{
  "n_layer": 15,
  "d_model": 448,
  "n_head": 7,
  "n_kv_head": 7,
  "head_dim": 64,
  "d_mlp": 896,
  "vocab_size": 32000,
  "activation": "swiglu",
  "norm": "rmsnorm",
  "norm_place": "pre",
  "norm_eps": 1e-05,
  "positions": "rope",
  "rope_base": 10000.0,
  "rope_fraction": 1.0,
  "qk_norm": false,
  "attn_scale": 0.125,
  "bias": "none",
  "tie_embeddings": false,
  "parallel_block": false,
  "init": "normal",
  "init_std_qkv": 0.0198,
  "init_std_o": 0.0,
  "init_std_up": 0.0198,
  "init_std_down": 0.0,
  "optimizer": "muon_variant",
  "lr": 0.0022,
  "lr_mult_o": 2.0,
  "lr_head": 0.0102,
  "warmup_steps": 200,
  "schedule": "wsd",
  "decay_fraction": 0.467,
  "decay_shape": "linear",
  "final_lr_fraction": 0.1,
  "batch_tokens": 131072,
  "seq_len": 1024,
  "doc_mask": true,
  "train_tokens": 483500000,
  "steps": 3689,
  "dataset": "wikipedia_en"
}
MLP neurons of a small language model. Each row is named by its layer, matrix (down: output weights) and neuron, and shows model dimensions 144-271. Each number is 128 + 24 x the weight over its row's rms, rounded and kept within 0 to 255. A neuron's up and down rows have the sign that makes its largest values positive.
After each neuron's rows, "fires before" lists the tokens most often just after its 100 highest values on Wikipedia text that the model never trained on. A number after a token or word is its count.

L9.down317 [106 151 154 101  56 142 149 140 121 159 116 107 132 157 110 109 147 127 136 143 104 128 120 156 142 123 130 112 119 132 119 122 179 112 131 111 192 151 113  87  99  99 117 157 158 123 150 113 136 111 111 144 170 123 149 128  92 122 133 158 129 105 120 137 141 135 111 127 110 134  97 151 141  99  89  98 105 128 148 132 160 162 138 141 138 119 161  98 146 110 142  97 103 128 154 106 156 117 136 122 111  96 111  85 164 199 112 177 138 130 144 138 130 140 152 122 113 171 143 137 134 136 121 119 180 172 117 105]
fires before: "\n" 100

L10.down749 [133 125 144  93 189 190 121 121 142 122 147 101 120 137 149 176 142 145 107 120 153 149 160 150 118 110 146 131 109 113 136 151  94 108 155 137  89 159 155  75 143 139 138 181  96 107 121 169 131 142 132 157  97 136 143 129 156 175 146  79 155 124  98 137  79 156 100 132 141 163 139 167 117  95 138 117 109 142 172 142 176 111 121  96 124 105 136 107 125  89 129 116 115 137 148 140 124 122 159 180 166 139 123 115  88 131 139 138 125 118 135 150 127 151 128 156 113 147 139 107 138 100 170 107 118 121 107  85]
fires before: "," 26, " the" 14, " of" 10, " it" 5, " \"" 5

L11.down132 [128 123 152 101  86 139 130 161 122 165 142  98 101 107 131 159 108 159 127 123 140 142  79 105 138 106 139 154 131  99 136 102 122 158  97 117 104 138 128  85 151 108 154 119 121 110 164 111 108  88 122 115 113 159 161 122 120 160 115 127 125 147 140 153 135 140 120 160  80 133 183 103 102 106 149 135 127 155 145 125 144 118 111 103 153 142 133  97 127 125 148 101 110  88 126 112 161 120 148 129 137 130 109 121 118 158 130 142 139 101  90 178 113 117 114 132 128 122 132 122 153  83 146 117 141  96 103 150]
fires before: " of" 54, "," 6, "-" 5, " for" 5, " and" 4, " at" 4

L12.down507 [120 145 125 108 141 140 107  96 160 169 142 151 104 117  99  97 165 111 139  81 111 172 133 111 130 147 151 155 130 123 132 110 133 146 102 131 116 111 153 161  94 126 141 139 111 134 143 139 170 153 160 136 164 153 103 104 129 125 101 133 138 131 127 111 115 101 172  91 146 132 106 124 133 119 143  76 123 100 131 131 130 119 137 134  91 172 120 152 157 148 146 125 127 118 137 115 143 148 118 143 110 132 137 151 133  81 127  92 111 127  77  70 111 135  97 108 125 121 106 129 148 138 151 101  97 105 148 153]
fires before: " to" 33, " in" 8, "." 6, " from" 6, " as" 5

L5.down25 [132 128 147 118 162 101 120 145 104 118 103 151  83 151 133 133 166 143 156  73 130 129 124 170 140 102 121 137 120 150 141 162 154 143 149 151 191 113 103 124 109 156 120 188 138 110 122 118 151 110 127 113  98 166 123 125 135  84 104 122 156 152 164 148 172 103 117 113 144 180  65 142 113 121 114 101 156 118 142 177 124 141 158 118 134 116 109 104 145 125 163 126 132 142 134 144 139 134 136  98 116 162 120 105 130 127 125 101 136 114 150 131 159 141 129 128 153 134 110 127 155 136 157 138 169 102 172 134]
fires before: "\n" 100

L11.down278 [128  91  69 111 146 120 155 142 116 135 110  98 133 119  98 138 121 150 167 131 125 147 131 131  92 129 137 126 161 109 143 103 157  93 156  96 139 144 120 112 103 119 115 113 169 128 137  78 130 125 172 147 150 148 135 131 120 152 115 125 113  97 113 169 144 132 144  84  95 101 127 119 151 134 101  99 112 109  98 117 126 128 144 123  94  97 152 148 112 150 131 138 167 124  95  92 139 126  99 112 180 120 105 131 138 142 102  99 134 138  98 158 131 162 146 104 154 167 168  86 126 168 133 104 159 142  99 164]
fires before: " in" 35, " as" 17, " on" 10, " for" 8, " at" 4, " a" 4

L12.down656 [177  69  93  96 124 155 128 101 146 113 123 126 148 105 176 104 135 121 146 167 141 145 116  94 128 118 160 122 109 128 135 152 148 108  87 137 117 162 175 104  86 132 125 123 161 131 115 106 128 127 105 141 105 152 140 116 152 149 139 111 147 122 136 124  91 152 158 165 133 126 125 132 106 107 124 150  69 112 121 130 119 110 127 173 117 169 145 104 130 128 169 122  88 151 126 112 131 103  99 106 142 134 156 117 142 119 133 131 155 136 116 112 197 188 100 123 115 147 145 133 122 132 131 142 148 130 170  82]
fires before: ")" 81

L10.down303 [116 128 113 158 170 117 137 149 151 129 167 124 111 118 129 122 116 120 109 105 116  96 128 107 134 107 182 148 124  94 112 168 114 141 130 135 140 162 154  98 104 117 124 155 124 146 145 156 119 133  89 143 120 106 133 135 114 133 128 142 159 119  81 169 142  79 119 118 103 116 128 139 123 145 118 130 108 136 194 157  78 142 128 157 122 131  98 143 161 125 100 153 102 162 110 119 122 128 126 142 110 123 110 111 140 149 153 130 105 110 142 118 135 126 139  86 139 131 117 135 112 118 110  88 130 116 170  96]
fires before: ":" 55, " |" 35, "." 5

L7.down679 [145 128 117 128 138 109 101  79 127 113 112 130 106 108 148 110 108 110 148  78 150 102 151 135 148 129 134 118 138 111 138  97 113 108 158 106  99  88 174 138 112 148 174 108 110 127 113  96 102 115 125 108 140  93 140  85  90  93 137 145 144  69 173 104 150 143  72 136 105 133 114 123 130 147 160 140 134 116 138 103 115 116 132 115 111 144 137  75 109 124 102 152 130 152 172 174 130 166 150 148 134 138 121  99 119 139 168  91 136 124 124 145 171 171 128  99 130 101 182 113 135 107 118 122 119  97 149 126]
fires before: "s" 71

L9.down14 [108 126 113 119  92 119 142  92 111 139 148 138 125 117 153 126 117 136  96 152 134 103 145 172 130 132 118 179 159 139 133 134 160  91 139 120 109  95 134 121 133 120 137 124 136  87 122 147 153 113 127 121 119 111 100 156 119  87 129 161 110 122 110 125 147 150 132 139 134  85 179  86 116 136 120 147  77 133  99 163 127 157 116 152  95 116 151 130  95  76 129 100 118  99 125 148 126 117 112 151 143 127 125 131 111 103 107 118 118 167 140 115 134 111 175 143 136 136 145 123 113 140 127 110 125 132 127 131]
fires before: " |" 39, "\n" 27, " of" 4

L10.down794 [105 178 122 134  75 140 143 119 132 150 106 140 108 134  92 126 128 139 170 137  85 110 175 141 160 124 138 115 129 105 138 108 131 122 112 164 159 131 110 131 155 129 142 143 148 136 124 163  79 136 136 136 111 149 109 115 164 148 128 130 118 137 139 122 133 190 142 167  98 171 126  91 107  93 115 155 117 144 101 106  91 150 157  90 123  91 170 110 142 128 159 125 147 132  81  97 117 138 104 121 131 133  94  68 158 129  91 144 132 144 158 161 136 166 138 150 158 176 147 118 142 121 146 137 152 168 145 141]
fires before: "\n" 78, "The" 4

L4.down539 [123 193 118 127 126 129  79 148 119 113 156 146 153 153 142 124 153 121 126 122 176  59  96 134 116 122 136  83 128 131 123 157 128 131 100 141 154  76 142 193 136 184 123 116 145 106 133 171 144 153 125 130 111 141 114 140 116 147  99 183 122 166 136 134  95 133 145 103 119 118 118 120 117 145 127 164 115 124 134 129 130 183 131 143 128 135 126 130 186 127 142 142 110 115 177 149 122 121 130 115 111 116 140 153  68  88 152 140  98  93  90  94 121 173 133 137 113 123 113 120 164 145 129 112 128 152 143 155]
fires before: "," 30, "." 19, " he" 4, " in" 4

L7.down597 [108 205 105 122  98 104 136 100 149 181 123  93  96 117  90 149 103 148 156  88 110 117 101 145 101 114  97 117 108 135 187  77 107 165 124 134 152 119 124 130 145 113 149 115 136 182 110 121 165 120 106 145 143 172 103 138 133 133 110 113 113 128 141 126 129 131 141 148 155 118 136 118 116 129 137 133 102 135 156 135 156  87 167 137 167 107 172 116 133 135 121 151 197 121  97 123 170 138 152 109 150 117 129 128 141 111 111 108  73 154 161 114 126 143  87 132 103 124 134  95 135 154 131 130  86 136 115 174]
fires before: "\n" 51, " " 6, " 2" 5

L11.down206 [147 113 146 149 113 143 123 117 152 100 112 160 114 148 125 179 154 149 127 135 141 137 107 161 106 147 143 112 146  63  99 135 137 130 128 133 150 122 169 146 124 175 105 110 100 129 142  96 105 126 113 134 127 116 125 153 146 144 132  98 163 153  74 133 103 157 144 123 141 143 125 108  98 102 140 120 143  59 127 130 123 174 123 117 157  99 138 109 145 104 195 162  57 111 143  84 160 142 143 131 170 119 121 106  83  84 113 126 156 159  96  74 142 183 131 128 121 117 132 123  77 150 149 148  87 103 105 152]
fires before: " the" 32, " to" 6, " a" 6, " that" 5, " he" 4

L12.down392 [117 140  84 143 112 159 120 159 130  98 150 139 140 137 127 127 139 155 169 112 107 112 124 115 120 163 142 128 135 161 126 157 112 138 123 154 119 137 118 115 155 128 129 173 189 139 117 135  99 103 112 112 150 121 134 133  97 151 148 121 176 126  95 120 151 178 150 115 130 154 159 100  95 139 121 121  94  89 138 181 116 137 111 142 122  99 161 143 146 127 129 150 132 138 104 123 129 155 123 124 149 145 113  93 114 120 101 143 164 133 127 176  61 157 143 130 123 139 121 131 109  96  98  94  68 111 166 115]
fires before: "." 53, " States" 8, " United" 5, " district" 5

L5.down734 [122 142 163 103 107 109 186 129 127 123 122 147  66 117 125 150 163 161 118 111 147 154 176 185 140 123 121 144 165 123 137 127 156 152 122 128 120 140 122 107 114 145 148  85 152 104 152  74  99 106 133 125  90 131 137 143 118 166 143  92 133 166 116 163 142 128 159 112 129 124 153 105 153 120 120 112 143 112 154 101 119 133 116 112 161 130 135 133 132 171 120 123 115 135  83  91 160 126 103 113 132 117 144 108 138 134 143 124 114 120 114 132  91 158 114 159 172 140 122 122 105 120 152 148 145 152 118 118]
fires before: " the" 52, " a" 6

L12.down416 [160 140 149 147 112 101 132 133 175 104 149 137 124 113  98  92 138 136 150 126  68 119 148 144 131 144 126 113 156 151 121 161 126  76 124 135 132 144 120 171 111 120 107 124 129 142  23 148  94 119 137 117  93 128 163 101 136 132 146  55 126 104 160 134 112 116 119 114 139 129 123 138 162 114 105 153 138 106 117 116 127 102 130 136 200 121 121 124  62 119  88 124  92 106  93 174 102 106 147 113 111  88 141 141 144 109 110 131 128 138 139 158 114 123 112 147 116 126 146 135 165  99 132 139 118 107 148 150]
fires before: "|" 46, "s" 6, "|---|---|---|" 5, "S" 5, "ing" 5

L11.down290 [107 125 124 107   0 113 155  98 106 177 149 129 164 143 114 139 122  99 139 127 125 105 122 113 128 115 129 132  97 171 132 128 126 125 130 120 151 130 121 146 140  98 143 142 160 127  98 138 121 138 145 119  92  97 134 108 131 132 119 157 125  90  98 144 152 140 124 161 138 115 105 136 143 117 153 144 134 108 134 127 156 113  89 136 130  98 127 143 109 101 148 113 152 131 128 106  80 116 140 114  86 130 106 120 114 107 172 154 145 131 145 148 138 106 126  71 139 156 203 102 111 135 126  96 135 118 116  96]
fires before: "==" 47, "The" 9, "In" 7, "===" 4

L7.down172 [136 109 138  81 113 170 170 107 116 143 142 134 156 147 136 140 119 157 149 145 141  98 132 146 143  93 113 141 153 157 169 112 131 145 111 128 147 146 147 130 158 130 120 127 106 139 127 107 106 148 118 105  93 156  94 138 116 149 113 104 107 119 180 132 129 135 115 153 137 111 141 130 115 107  91 146 115 162 136 123 136  99 117 148 137 121 124 114 155 149 127 156 163 142 117  83 171 131 109 121 128 140  76 105 161 105 127 155 135 122 105 133 157 115 132 118 173 148 113 149 128 149 183 114 114 143 157 143]
fires before: "\n" 70, " " 9

L4.down611 [109 130 132 159  79 117 144 116 107 128 118  98 113 164 136 128 153 130 129 134 140 105 109 114 171 140 123 117 119  58  85  75 120 125 148 166 161 173 168 137 128 152 126 101 131  98 102 140 127 109 118 132  60 153 108 117 144 160 147 150 113 114 131 114 125 147 146 146 104 132 124  95 184 137 138 114 122 132 164 124 115 182 113 140 187 163 136 101 145 158 173 119 114 142 181 170 158 124 123 138 148 109 139 148 122 107 127 109 155  76 114 109  86 121 119 149 143 117 122 124 115 133 189 116 151 147 143 108]
fires before: "|" 36, "===" 15, "==" 11

L10.down184 [ 94 122 109 119 126  97 153 106 176 105 160 148 115  98 131 211 109 113  63 115 176 131 126 131 138 124  96 109 151  68 126 171 117 153 132 136 132 141 130 133 125 149 108 130 118 139 121  88 149  98 122 125 105 134 102  80 107 120 107 126 173 122 126 107 126 114 146 130 162 135 114 120 101 142 123 140 137 113 140 133 115 126 115 139 116 152 137  88 132  93  79  93 119 140 133 132 139 149 137 101 155  91 151 133  83 164 112 142 139 153 167  83 149 134 107 132 125  87 141 155 105 117 109  96  98 117 135 122]
fires before: "s" 45, "t" 7, "ll" 6, "re" 4

L7.down0 [137 119 167 146 123 145 121 159 133 150 179 115 189 110 109 131 172 121 122 123  98 104 154 141 124 121 140 128 134 113 168 115 166  99 177 168 138 144 149 107 131 108 109 139 141 142  73 155 123 137 118 137 156  89 153 133 148 176 120  94 139 142 148 141 133 113 125 101 154 131 148 139 146 139 123 127 113 160 127 125 113 108 140 201 134 181 132 146 153 138 138 149  98 138 126 110  86 170 127 147 120 111 147 150 118 106  97 132 115 140 157  90 137 147  96 144 121 113 149  71 115  91 105 120 156 157 169 107]
fires before: " |" 32, "===" 15, "==" 5

L9.down786 [108 136 116 129 144 143 114 123 143  60  89 149 153 146 105 129 139 146 122 104 102 170 100 128 105 116 141 168 144 114 172 121 132 153 104 117 143 119 181 130 127 115 163 149 138 155 145 146 128 120 141 156 131 148 124 149 123 101 116 120 160 118 126 143 132 145 208 125 140 129 133 149 134 133 178 153 107 165 145 103 164 144 131 137 148  75 101  95 132 173 135 133  98 149 104  32 159 136 129 117 114 127 149 142 122 145 137 173 146 145  67 112 144 146 104 121 137 149 142 119 168 136 152 121 146 156 120 175]
fires before: " of" 20, " to" 16, " in" 14, "," 11, " for" 5, "s" 5

L9.down549 [ 77  93 159 152 126 144 118 140 107  99 161 175 113  95  98 150 101 152 102 124  76 110 110 109  80 118  99 124 133 124 145 146 107  99  85 112  92 100 143 116  78 163 115 117 150 139 131 105 111 126 128 123 137 146 156 117 143 168 143 107 127 152 169 133 160 131 110 168 164 138 169 113 104 150 151 150 126 101 117  96  86 145 146  92 139  90 111 109 106 134 132 130 104 120 133 141  91 119 135 133 101 117 183 109 136 113 130  60 150 147 145 111 132 114 117 121 146 103  98 125 120 123 132 120 155 125  89 106]
fires before: "s" 63, " the" 5

L9.down470 [129 164 164  61 123 165 161 116 147  94 114 124 113 106 132 161 151 110 111 163 124 145 120 137 136 104 146 110 122 147 141  91 116  80 118 107 152 138 120 132 156 102 144  96 166 120 133 105 134  99 162 174 140 130 169 149  91 131 128 153  91 164 125 136 115 140 166 130 169 111 169 107 125 126  99 136 111 144  99 154 145 142 144 174  77  82  98 139 114  87 143 134 158 114 140 142 169  93  94 117 121 137 113 129 144 101 127 160  78  98 123  96 118  96 163 144 157 101 141 112 118 126 172 131 122 126 144  99]
fires before: " |" 30, ":" 21, " of" 7, "s" 4, ";" 4

L9.down520 [158 181 151 132  44 153 166 132 109 102 123 180 111  78 119 149  96 125 100 136 173  98 148 111 157 119 118 103 152 119 100 140 129  84 118 146 153 115  93 141 113 133 170 153 154 117 143 101 121 124  82 135  79 111 119 119 132 118 161 128 114 120 141 112 155 116 132 183 122  96 143  48 151  98 165 151  78 147  96 145 107 152 142 172 133 130 138 111 111 183 116 108 125 123 139 154 123 104 105 146 115 129 132 112 155 125 108 134 163 118 136 145 168  90 121  98 159 133 115  81  69 137 137 136 132 114 137  95]
fires before: "\n" 56, "-" 15

L12.down48 [149 109 116 137  76 134 119 157 168 149 124 142 127  92 125 134 116 106 119 100 105 123 132 103 143 141 149 110 132 129 129  91 135 103 134 141 104 195 132 159 164 181 128 103 136 128 141 148 133 160 131 156 149 131 146 129 137 132 139 140 128 148 142  98 109 179 150 160 100 148 122 123 130 160 113 106 130 100 119  90 130 122 151  82 152  79  96 137  88 161 140 144 173  87 101 120 193 130 118 114 103 128 117  99  81  91 143 105 139 114 150 145 130 138 119 167 132 131 111 110  60 146 128 153 145 147 155 166]
fires before: "\n" 98

L5.down536 [130 156 164 158  60 170 119 103 124 145 128  99 132 123 149 137  81 158 167 138 125 105 119 149 136 156 129 116 146 116 118 116 113 151 140  97 122 138 157 123  74 156 172 107 122 107 152 113 145  77 113 125 141 127  89 124 152 125 135 116 125 100 103 159 125 145  99 140 107 121 121 103 162 148 143 101 159 128 168 100 105 154 126 110 196 109 128 144 172 116 134 127  92 106 142 128  84 152 102 145 106 123 100 153 140 101 129 140 127 171  95 112 150 131 157 127  92 148 114 129 135  99 142 129 194 128 112 121]
fires before: "===" 31, "==" 25, "|" 6, "====" 6

L7.down198 [138 153 145 115  62 148 127 118  92 129 157 112 138 113 135 121 148 118 129 136 153 110 132 117  96 136 105  94 146 120 103 123 156  99 126 129 120 153 135 113  92 205 153 109 151 109 138 114 135  54 114 127 124 121 136 131 133 126 128 123 127 125 104 116 165 120 140 173 130 132 113 117 141 146 122 137  91 128 112 161 108 135 112 121 123 145 124  73 111 146 153 108 105 134 134 125 170 165 109 169  94 132 123 102 125 142 108 101 112 125 132 143 153  88 148 114 136 129 129 154 121 132 123 164 161 128 132 116]
fires before: "\n" 100

L6.down872 [155 108 140  98 137 131 111 182 145 121 161 135 121 126 140 145 122 122 103 114 126 116  69 121 113 141 188 102 135 102 128 116 102 102 169 147  92 108 144  99 109 153 124 126 150 114  71 127 115  83 152 126 141 125 142  68  98 100 158 123  70 129 147 129 150 132 128  84 114 122 135 140 127 110 146 148 138 146 153  84 117 100 172 131 141 130 122 169 120  88 108 161 128  87  88 119  92 119 144 144 104 107 179 132 130 138 152 183 125 106 120 142 144 120 115 153 147 161 118 113 131 130 133 102 104 142 157 154]
fires before: "s" 51

L9.down754 [105 138 182 133 131  78  86 157 123 140 135 133 155  98 160 107 112 119 155 121 156 129 159 135 140 137 125 124 124 136 147 126 196  87 117 133 113 143 151  92 154 133  82 154 134 128 132 124 119 157 106 159 121 107 149 122 169 124 146  79 129 105 102 128 105 154 131 127 116 124 111 120 101 138 139 108  94 178 120 113 120 100 116 114 163  73 116 135  97 156 150 103 104 129 141 101 113 136 133 136 157 137  84 110 115 143 123 107 135 115 125  90 135  88 149 158 107  94 151 125 136 189 138 121 127 117  82 104]
fires before: " the" 17, " \"" 13, " that" 7, "," 7, " he" 7, ":" 6

L5.down78 [115 127 119 116 137 105  93 156 149 145 197  88 128 128 127 126 124 149 117 149 136 116 137 107 151 130 124 122  83 139  89 155  75 118 144 127 145 121 122 134 132 124 127 140 136 145 103 156 129 134 113 134 102 148 138 123 107 146 142 119 127 130  83 113 134 142 164 145 128 109 111 136 111  69 128 134  87  89 159 123 139 121 134 164 150  84 113 194 124 137 120 104 117 153 178 139 111 125 116 169 104 161 128 119 119 139 126 137 149 136  93 148 142 150  79 151 143 119  99 131 186  91 100 101  92  98 112 102]
fires before: "," 39, "." 11, " and" 8, " the" 5, " he" 4

L7.down110 [122 182 103 127 118 123 114  95 144 129 119  90  93 111 111 116 126 106 142 133  89 115 102 113 131 127 146 121 138 129 150  95  84 145 128 147 126 151 163 140 129 126 138 154 123 126 137 112 174 125 155 145 123 129 155 173 143 121 151 126 137 131 152 151 104 156 140  96  79 126 143 143 130 119  98 126 151 132 142 132 102 132 128 124 106 107 152 107 102 144 140  59 168 131 116 111 169 122 114 123 112 135  93 123 107 123 106 141 130 172 160 160 114 184 113 125 148  86 133 135 137 178 119 132 134  97 159 141]
fires before: "\n" 41, " " 16, ";" 9, " Re" 4

L10.down255 [116 125 153 143 105 148 105 119 108 124 147 129 166  92 129 124 148 106 124 120 134 148 117 104 139 140 100 146 111 138  96 110 123 150 124 126 170 123 128 155 156 158 152  97 166 137 117 132 123 148 199 125 105 112 127 131 126 142 166 145 140 112 111 141 107 158 141 113 120  86 117  94 153 167 111 119 129 109 138 102 128 158 117 154 112 121 115 147 136 155 158 100 108  77 108 117 115 109 145 117  84 199 129 108  94 145 135  81 114 113 129 136 124  66 101 149  98  90 111 144 152 142 128 141 120  98 139  91]
fires before: " the" 41, " a" 11, " its" 4

L5.down774 [144 120 104 143 150 139 170 165 195 115 108 149 124 138 100 106 159 132 126 117 100 130 110  72  95 107 133 131  99 131  94 102 125 136 106 178  86 155 188 163 125 101 161 164 133 110 182 107 155 141 117 142 127 127 156 135 140 147 125 140 110 123 116 184 124 113 140  94 133  96 146 162  99 147 132 118 143 127 128 107 136 106 112 149 136 110  98 134 130  97 148  94 149 105 134 137 153 149 147 155 130 104 134 130 150 130 126 130 127  78  96 135 139 135 119  80 129 172 139 153 116 122 123 167  84 121 101 143]
fires before: " of" 20, " to" 17, "." 13, "," 8

L12.down812 [ 75 128 123 119  68 133 122  98 121 113 154 107 141 129  88 118 124 131 122 145 108 125 146 141 187 132 132 125 134  86 142 151 144 142 124 169 116 138 118 110 119  97 146 147 127 124 119  75 125 130 109 143 149 117 155 113 140 127 107 148 122 134 134 159 137 142 132 132 109 116 101  93 101 136 163 155 136 133 121 121 117 113 138 114 105 118 111 166 122 127 139 137 120 122 131 163 110 109 129 146 105 165 135 155  97 151 107 115  96 135  96 155 135  89 120 185 127 107  94 151 111 161 143 130 140 120 187 105]
fires before: " the" 24, "s" 20, " a" 13, "ed" 5

L4.down758 [116 161 169 126 141 119 101  90 112 138 152  91 147 129 146 111 117 143 120 126 111 132 103 146 147 110 105 118 127 116 162 150 177 134 117 126 171 133 111  90 181 120 141 121  82  91 135 159 174 133 182  87 134 152 123 116  93 159 134 166 134 135 132 129 164  86 119 121 164 163 102 116 120 129 126  96 167 111 117 182  95 110 111 140 133 147 136  63 137 123 125 135 114 125 113 102 119 115 130 125 114 114 204 122 112 114 143  89 106  97 158 106 107 136 157 138 111  93  89 142 128 120 147 153 123 120 152  89]
fires before: "\n" 45, "-" 8, " 1" 5, " K" 4, " Washington" 4

L10.down599 [137  89 122 187 135 130 129 149 142 126 170 121 142 108 112 157 122 120 129 112 103 112 121 124 151 120 126 120 152 134 168 124 143 138 151 154 105  89 133 104 100 145 141 133 172 117 131 127 139  86 113 122 185 137 153 123 125 104 129 117 131 118 143 118 150 124 119 153 113 106 121 165  97 150 137  94 135 149 121  83 129  89 153 171 122 124 139 102 157 181  91 150 127 172 101 139 125 128 138 117 111 135 183 111 122 151 113 122 156 137 122 127 120 124 129 121 148  86 137 135 130 145 149 105  99 139 102 147]
fires before: "s" 65, "em" 4

L4.down287 [ 78 168 128 118 126 107 141 132 119 128 144 151  93 155 121 161 170 126 135 100 122 140 133 123 171 122 140 121 138 132 124 111  93 175 121 110 155 121 127 122 127 211 125 130 119 123 136 125 144 124 133 165 104 154 119 125 156 139 137 137 148 133 144 172  87 106 114  98 119 123 131  37 146 119 134 149 130 130 156 112 104 150  86 119 135  84 137 154 140 117  77 146 140 100 171 150 130  80 131 149 128 162 125 127  99 126 107 110  59 128 125  95 120 137 157 146 149 164 127 146  86 130 137  98 124 140  89  57]
fires before: " the" 42, " a" 8

L7.down840 [133 141 144 113  61 135 140 120 113 105 150 186 124 128 159 149 193 117 134 109  69 157 116 133  83 102 118  69 101 115 122 125 146 119 139 160 127 163 125 157 104 109 144 142 137 127 133 149 111 133 129 117 120 145  93 138 136  93 126 135 122 120 103 105 101 116 148 132  85  98 102 118 174 141 141  91  97 140 126 106 120 110 132 176 104 151 117 148 148 122 168 119 153  83 119 130 179 107 130  91 135 145 125 106 107 146 121 157 126 158 119 114 102 130 162 119 110 175 117 104 176 148  94 148  90 129 106 176]
fires before: " as" 27, "." 17, "," 8, " in" 7, " of" 5

L9.down170 [108 112 121 148 121 117 134 113 151 145 135  98 119 122 134  95 136 117 114 131 127  95 149 120  79 117 151 136 132 107 138 155 121 129 123 145 117 163 126 110 134 136 105  99 125  99 127 163 137 128 106 138 124 101 108 153 125 162 166 125 103 122 129 119 121  94 126 142 113 156 127 126 152 137 132 183 119 145 108 160 113 100  79  90 152 119 137 146 140 154 132 120 110 106 114 122 157 138 147 146 106 165 126 145 107 148 124 150 138 168  59 133 142  68 108 154 143 100 137 146 103 114 116 129 128 124 141 156]
fires before: " a" 35, " an" 16, " the" 9

L11.down513 [130 112 139 147 205 161 156 114 157 136 147 104 167 105 119 151 143 131 110  93 155 112 111 101 141 182 180  96 118 162 147 148 139 127  75 149 134 118 157 137  67 146 150 124 107 101 136 171 139 137 139 122 127 148 154 149 164 142 139 146 142 200 138 114 135 138 129 148 116 124  97 110 154 125 108 118  91 147 121 124 116  96 107 135 110 132 105  83 136 146 136 103 155 105 130 121 117 108 123 135 118 132 135 126 123 106 106 138 107  80 116 154 119  96 138  86 134 109 200 113 187 125 149  95 120 132 118 166]
fires before: " of" 57, " to" 5, " in" 5, " and" 5

L6.down268 [109 144 148 112   0 128 109  93 111 125 158 125 125 109 126 122 140 113 130 148 149 120 120 127  92 139 135 104 156 150 131 132 127 106 138 127 102 161 145 126 103 175 148  99 131  73 119  99 110  38 142 122 138 116 132 114 124 113 109 148 131 123 137 104 144 125 139 159 120 154 136 122 168 124 126 148  98 116 102 122 118 143 124 130 146 139 122  94 111 154 165 115 120 130 121 139 165 165  71 145 107 141 115 132 165 118 102 104 150 135 121 160 140 117 133 117 120 112 116 149  53 141 115 152 149 119 130 122]
fires before: "\n" 72, "|" 22

L12.down421 [140  82 105 151 125  96 156 114  90 143 149 120 134 160 159  98  99 125 154 160 129 105 135 128 139 128 123  93 105  92 177 136  92 132  69 148 133 128  84 114 133 138  84 101 150 124 125 119  92 191 154 112 119 134 158  98 104 136 122  96 136 108 146 132 144  84 144 138 117  82 165 155 136 141 136 122 153 147 117 177 116 104 168 131 142 175 132 137 148 154 152 153  97 145 145 111  98 106 129 101 139  87 163 129 123 123 136 104 164 142  88 132 130 117 127 125  87 138 111  84  74 110 163 130 148 119 117 121]
fires before: ")" 74, ")." 10, "," 4

L5.down226 [146 110 119 133 137  98 145 136 155 157 118 134 113 138 134 132 144 122 138 126 136 136 101 127 152 141  90  94 143 111 112 149 121 116 159 128 113 116 148  92 134 116 169 115 164 126 114  99 147  95 113  98 115 109 148 156  95 137 139 158 115 135 134 121 167 124 135 138 136 119 100 101 138 176 141 132 159 153 122 140 139 130 137 160 149 122 121 108 117 130 149 167 120 160 104 107 166 124 144 141 128 144 108 120 183 148 136 161 150 160  97 160 135 103 143 139  63 154 146 145 135 140 151  97 140 148 102 158]
fires before: "\n" 54, " of" 10, "s" 10

L10.down220 [ 59 123 135 112 110 106 103 134 150 150 148 122  97 113 130 131 152 145 124  97 147 122 162 108 120 116 133 133 175 100 135 131 128  85 179 127 129 124 144 128 147 106  83  98 157 154  99 115  90 137 151 168 137 152 138 137 160 151 133  81 112 115 106  95  90 178 123  98 112 156 119 109 128 159 159 164 130 135 112 130 155 119 131 102 134 103 127 169 118 151 113 126  76 140 112 145 139 171 129 156 130 178  80 120 103 119 155  81  77 117  89 100 125 109 161 113 138 112 115 136 117  75 138  92 170 140 136 127]
fires before: "," 47, " the" 13, ":" 6, " it" 4, " that" 4

L11.down819 [148 155  88 146 111  91 148 137 136 105 149 154 124 120 131 149 123 130 110 147 118 116 113 115 114 121  90 149 117 113 114 176 120 156 163  98 144 126 106 135  95 115 143 144 152 137 109 123 179 150 127 108  98  76  91 112 120 115 127 122 159 104 129  78 146 108 136 102 110 148 124 123 125 150 149 136 116 164 106 161 146  79 183 113 178 120 126 146 149 124  77 110  98 122 131 183 173 145  99  88 177  77 114 176 127 116 139 108 156 147 144 110 108 133  97 140  75 122 130 127 112 173 151 118 109 106 147 115]
fires before: "s" 16, "ing" 12, "ed" 11, "e" 8, "ll" 6, "re" 4